Part of a small language model's weights: no biases in attention or MLP.
MLP neurons of a small language model. Each row is named by its layer, matrix (gate and up: input weights; down: output weights) and neuron, and shows model dimensions 176-239. Each number is 128 + 32 x the weight over its row's rms, rounded and kept within 0 to 255. A neuron's up and down rows have the sign that makes its largest values positive.
After each neuron's rows, "fires after" lists the tokens most often just before its 100 highest values on Wikipedia text that the model never trained on; "fires before" lists the tokens most often just after its 100 highest values on Wikipedia text that the model never trained on.

L9.gate485 [ 90 116 177 136 150 127  68 157 140 125 172 116 118 119  83 171 175  42 215 122 119 160 180 109  93 124 159 166 123 178 157 116 121 130 119 205  78 111 172 166 115 125  67 115 149 103  90  26 110 164 153 170 142 155  97 158 105 149 152 130  82  96 134 167]
L9.up485 [182  91 141 154 123  95 124 147 172 155 150 110 161 102 106 110 157 138 125 118  84 115  99 142 130 121 144 116 135  82 132 158 120  85 103  68  87 122  72  97 182 161  56 126 147 146 119 113 154 150 119 193 162 126 108 169 102 166 113 103  93 114 158  70]
L9.down485 [152 120 141 106 185  96 100 110 114 120 140  96 181 115  47 124 152 122 162 151  74 131 154 133 120  96 124 111 129 196 147 142 106 139 133 131  77 149 117 144 111 100 107 107 104  86  96 140 142  95 121  97 106 128  96 115 125 138 101 134 168 133 145 169]
fires after: "=", " =", "\n\n", ".", "\n"
fires before: "\n", "=", "\n\n"

L7.gate147 [177 101 138 153 143 108 130 159 136 136  97 164 143 148  64 180  63 150  48  68 166 111  53  82 120 154 123 115 136  80 128  77 132 125 143 144 177 114 157 133 196 122 114  59 165 113 127 101 170 144 103 181 119 137 179 138 179 116 138  77  66 173 164 119]
L7.up147 [166 175  79 176  81 128 120 135 100 228 169 128 107 133  51  80 121  91 114 136 132 108 101 118 118 161  68 154  97 111 153 113  93 168 133  90 107 133 135 116 174 134 115 176 128 125  74 152 138 117 105 151 205 146 116 156 125 141  92 125 113 135 147 145]
L7.down147 [140  91 197 124 154  80 113 107  97  91  95 109 149 105 145 161 148 167 175 117 112 139 160 150 140 127  90 181 118  83 145 136  66  87  76  83 151  70 131 116 120  81 180 113 125 113 154 149 113 121 171 117 134 127 119 112 165 102 130 111 122 106 151 111]
fires after: "\n\n", "="
fires before: "="

L6.gate70 [178  89 149  98 135 105 110 158  95  81 160 135  73  99 157 132 130 149 150  74 181 137 122 155 170 127 102 123 155 126 140 112 132 198 102 117 153 104 117 129 131 111 126 148 137 159  95 139 138 173 148  44  92 143  73 102 113 192 169  79  87 166 176 117]
L6.up70 [123 161 146 134 147 125 106 136 106 121 138  39 138 125 133 136 131 147 161  75 172 149 109 126 162 120 125  93 100 110 103 137  93 135 103 111 192 103  77 168 133 107 103 108 163 146  82 143 123 130  93  98 121 145  69 108  88 165 114 141 128 155 150 124]
L6.down70 [109  96 125 124 132 122 146 156 141  82 145 164 121 158  97 113 169 172 183 168 137 100  92  96 122 131 132 149 163 135 155  48 176 160 177 137 138 152  77 175 129 111  58 147 111 105 179  80 186 116 130 116  43 121 136 196  53 163 104 178 142  92  75  97]
fires after: "-", " Team", "\n\n", "er"
fires before: "-", "\n", "'", "–"

L7.gate74 [189 110 123 101 185 149 122 126 134 127 131 112  74 116 123 141 125 107 170 136 153 163 162 211 143 135 152 127 138 186 105 126 107 147 135 143 246  90 151 133 115 126 145  97  89 149 117 159 150 149 157  76 158 163 104 130  94 127 133 134 134 107 151 181]
L7.up74 [161 165 148 109  99  61 168 134 132  76 166  94  97 131 167 129 126 112 104 131 150 170  85 100 155 158  98 158 170 115 129 189 121 125 144  90 143 127 147  58 185 144 149 159 141 131 149 151 169 130 102 151 164 114 126 163 113 116 167 114  73  97 130 131]
L7.down74 [200 142 140 107 129 183  87 159 140 100 117 114 116 126 153 102 122 116 139 101 128 120 206 105 208 171 100 148 150  77 135 163  88  76 158 133 163 223  96 167 124 125  89 146 204 117 112 121  77  93 111 123 111 117 132 158  62 160 111 162  92 155 151  93]
fires after: "-"
fires before: "-", "\n"

L6.gate369 [178  88 121 119 173  91 148 157 128 143 150 121 100 150 181 167 112 164 152 125 144 134 114 160 133 181  93 149 165  97 132 137 128 150 152  68  79 147 131 145 132 150 179  79 151 103 122  66 199 160 151 186 141 150 107 145 161 174 115 121 106 121 131 170]
L6.up369 [136 132 162 151 107 165 217 158  84 162 114 126  61 133 188 135 125 133 145 134 130  82 147 153  75 173 155 125 143 165 152 125 162 104  94 140 151 110 170 132  68  88 156  86 126  95 111 107 133 220 129  51  59 126 120 158 128 128 117 162  94  84 148 179]
L6.down369 [ 84 127 159 172 165 106  93  87 152 127 120 150 229 106  98  90 148 133 144  94 157 147 138 122 131 131 146  71 107  72 101 207 117 120 179 119  78 127 121 170 157 189 103  93 149 160 149 100 117  96 112 139 151 112  96 138 106 147 140 132  71 121 137 117]
fires after: "-", " Dr", "St", " St"
fires before: "-", "\n", " Raj"

L7.gate88 [127 115 150  99 210  82 135 109 117  92 160  79 115 130 118 128 156 179 124 116 124 107 132 148 172 114 121 146 113 152  90 123 144 102 127  65 171  87 133 112  92 145  66 111 180 162 157  96 132 175 117 121 162 106 121 125 110 159 137  10 154  64 128 153]
L7.up88 [132  73 134  87  97 101 181  94 117  65 127  98 140 175 183 167 129 159 114  68 120 142 129  99 128 124 144 151 137  99 108 132 164  98  83 110 172  95 125  54 132 170 115 124 153  92 205 130 138 157 110  76 116 127 118 209 120 154 137  63 135  98  87 164]
L7.down88 [ 97 183 154 126 102 171 152  98 166 191  76 165 134 103 146  60  88 173 133 138  97  94 146 168 135 134 147 156 114  56 179 109 138 102 118 130 152 153 128 106 131 118 106 169  85  99  85 155  98  58 113 139 161 122 141 136  93  54 160 201 101 106  68  82]
fires after: "-"
fires before: "-", "\n"

L4.gate700 [149 116 121  58 139 149 143 104 201 198 105 149 180 118 133 103 139 134 155 108 143 141 179 133 128 146 132 125  82 123 175 101 114 117 129 142 163 140 150 171 119 170  95 122 149 155 114  94 172 106 146 125 105 122  92  53  84 125 133  96 223 126 158 121]
L4.up700 [ 96 132 146  65 111  87 117 125 174 171 105 119 139 148 119 132 130  98 143 134 133 152 146  90 142 157 127 138 114 142 129  94  98 166 135 162 129  90 108 123 168 124 106 129 189 174  89  66 157 110 139 117  79 137  77 113  80 150 142 116 167 104 115  78]
L4.down700 [ 85 121 176 147 149  27  92 184 106  62 168 112  78 107  90 125 102 124 156 160 120 118  76  99  52 122 127 131 174 147  84  79 111 161 123 101  59 105 150 119 148  81 123  83 140 146 113 126 102 114 138 141 172 174 124 212 147 185 155  98  62 126  95 117]
fires after: " |", "–", "-", ";", " –", " January"
fires before: ",", " |", ":", " (", ";"

L6.gate248 [ 79 129 137 125 157 195 109 182 145 165 159 162  65 135 111  95 122  93 168 142 136 148  78 112 117 102 121  77  94 148  81  89  93 101  63 145  95 132 106 123 155 106 102 129 127 107  82 137 102 118 153 133 119 104 161 197 142  51 108 162 144 193 138 146]
L6.up248 [159 141 185 186 114 126  72 193 139 156  87  70 154 126 101 151 123  81 171 119 156 102  59 120 100 154  66 122 158 128 138 172  88 166 122  89 109 137  85 131 144  90 184 113 107 111  87 150 145 106  75 135 150 157 139 198 191 148 183 126  48 139 140 177]
L6.down248 [ 65  96 108  87 105 119 159 111 108  79 137 105 179 144 153 110 110 103 104 116 117 152 187 140  93 136 237 172 123  97 153 111 114 107 118  91 130  90 126 166 175 175 198 123 127 107 169 180 121 151 128 108 100  81 114 127 103 115 117 121 120  70 115  98]
fires after: "\n\n", ","
fires before: "="

L7.gate819 [ 87  69 136 149  87 162 138 180 131  72 210  93  64 148 168  89 116 103 144  99 103 151 141 115 145 146 126 156  98 120 193  60  81 151  91  83  90  76 124 129 184 133  66 159 105  89 121 133 161 135  96 123 125  97 145  72 133 164  61  98 157 100 155 173]
L7.up819 [109 140 146 154 150  78 100 169 161  87 181 100  65  44  74 122 124 125 120 170 141 132 123 110 154  88 118 183  62 102 134  77 206  96 132  75 119 115 106 108 133 151 133 166 127 111  77 150 149 133 111 113 120 133  98 139 129 157  76  93 116 118 128 142]
L7.down819 [132 122 129 122 139 142 107 128  86 102 100  98 153 193 149 170 117 195 156  74 133  65 151  95  68  95 154 142 151 100 149 227 101 116 160 140 131 165 182 168 157  77  96  92 117 139 124 155  71 108 163  69 149 132 161 110 122  95 154 132 127  96 191 120]
fires after: "=", "\n\n", ")"
fires before: "=", "Early", " Bi"

L7.gate355 [148 125  89 103 187 106 107 143 143 157 140 108 109 110  84  70 142 174 117 129  82  82 113 107 126 152 106 103  74 176 147 117  97 110 139 172 165 105 197 174 104  96 121  48 142 116  77 138 155  98 135 172 118 115 146 131  99 110  84 122 105 152 125  92]
L7.up355 [ 94 110 104 176 212 122 129 109  88 124 150 166 150  79  97 143 166 153  78  73 104 176 109 140  91 202 133  92 167  92 132 144 154  81 110 154 139 142 176 124  77  76 123 160 126 137 170 138 179 155 198 141 128  64 115 131 127  79  88 160 137 113 130 150]
L7.down355 [ 69 146 177 103 102 140  92 156  90 122 204 104 113 116 103 113  51 122 107 146 157 104 162 102 169 125  69 132 108 117 127 111 186 114 118 110 107  68 120  81 138 142 172 174 114 184 134 116 153 104  76 121 122 123  90 146 112 122 154 123 145 118 112 105]
fires after: ".", " reported"
fires before: " (", ")", "%", " |"

L6.gate168 [163 116 187 164 173 116 125 131 127 189 145 116 129  98 162  94 152 150 176 153 143 132 131 171 182 154 111 136  93 127 136 168 126 144 187 149 105 134 146  84 120 140 127 148 150 163 131  76 159 124 159  89  86 159 140 106 144 188 116 101 164 167 116 114]
L6.up168 [103 124 136 120 111 138 168 130 106 128 140 144 125 132 185 103 132 117 164 117 137 205 137  98  81 152 168 150  94 135 110 116 183  96 140  68 226 121 124 139  92 146 198 125 160 160 187 123 154 138 127  87 168 166 106 134 125 193 162  84  98 105 148 185]
L6.down168 [163 133 114  92 187 110  67 171 171  60 103  91  89 115  83 114 142 174 186 146 176  93 114 145 152 151  49 135 134 155 140 106 134 122 177 130 133 127 133  96 158  60  96 124 116  88 126 119 170  63 171 138 128 103  96 155 115 159 108 178 155  94 112  80]
fires after: "-"
fires before: "-", "\n", " |"

L6.gate746 [159 116 154 125 162 138 112 154 104 123 144  70  82 131 148 162 109  75 132 103  71 136  61 140  94 150 154 160  85 177 197  87  93 129 132  66 123 111 177 107 123 135 156 123  99 109 132 160 129  98 121 177 150  79  39 129 113  77 159 142 143 182 158 132]
L6.up746 [164 119 139  69 122 139 150 121 150 216  97 109  84  62 139  95 125 112 165 165 152 161 136 145 150  58 127 160 107 107 130 116 132 161 120 129 107 113  71  90 196 155 112 156 143  71 177 136 195  87 117  76 203 154  84 155 142 178 137 134  47 108  98 148]
L6.down746 [119 109 100 136 104  92  98  86 104 100 132 131 172 187 124 159 117 130  52  83  74  96 138 107 132 138 121 129 142 164 172 106  92 101  74 119 132 134 162 155  68 139 182 133  84 159  94  98  95 136 141 126  95 102 129 108 134  81  99 153 134 114 184  78]
fires after: "\n\n", "on"
fires before: "=", " that"

L2.gate9 [172  97 143  94 127 117 156 175  95 129 162  82 111 196 121  77 106  72 138 148 155 113 134 131 173 166 134 155 151 133 125  92 102 125 100 114  79 137 147  89 151 131 135 125 109 104 129 151  75 129 155 134 169  84  88 125 108  76 194 157  76  84 167 147]
L2.up9 [153  80 129 125 121 125 118 128 104 148 170 117 143 129 153  93 134  78 128  96 182 144 111 127 130 158 133 115  71  85 133 123 120  97  81 127 150  83  86 172 131 136  94 145  67 136  85 196  92 148 164 133 153  61 116 126 117 104 112 122  84  85 128 175]
L2.down9 [145 113 151  94 150  92 129 149 105 160 154  91 116 168 143  78 119 110 188 171 127  75 126 181 167 148 172 180 146 109 176 100 102 130 124 122  92 128 140 102 127 114 155 102  73 128 154 138 107  55 188 140 100 107  76 178  93  71 168 117 103 106 127  87]
fires after: " (", "|", "-", "In", " In"
fires before: ")", "–", " |", ",", ":"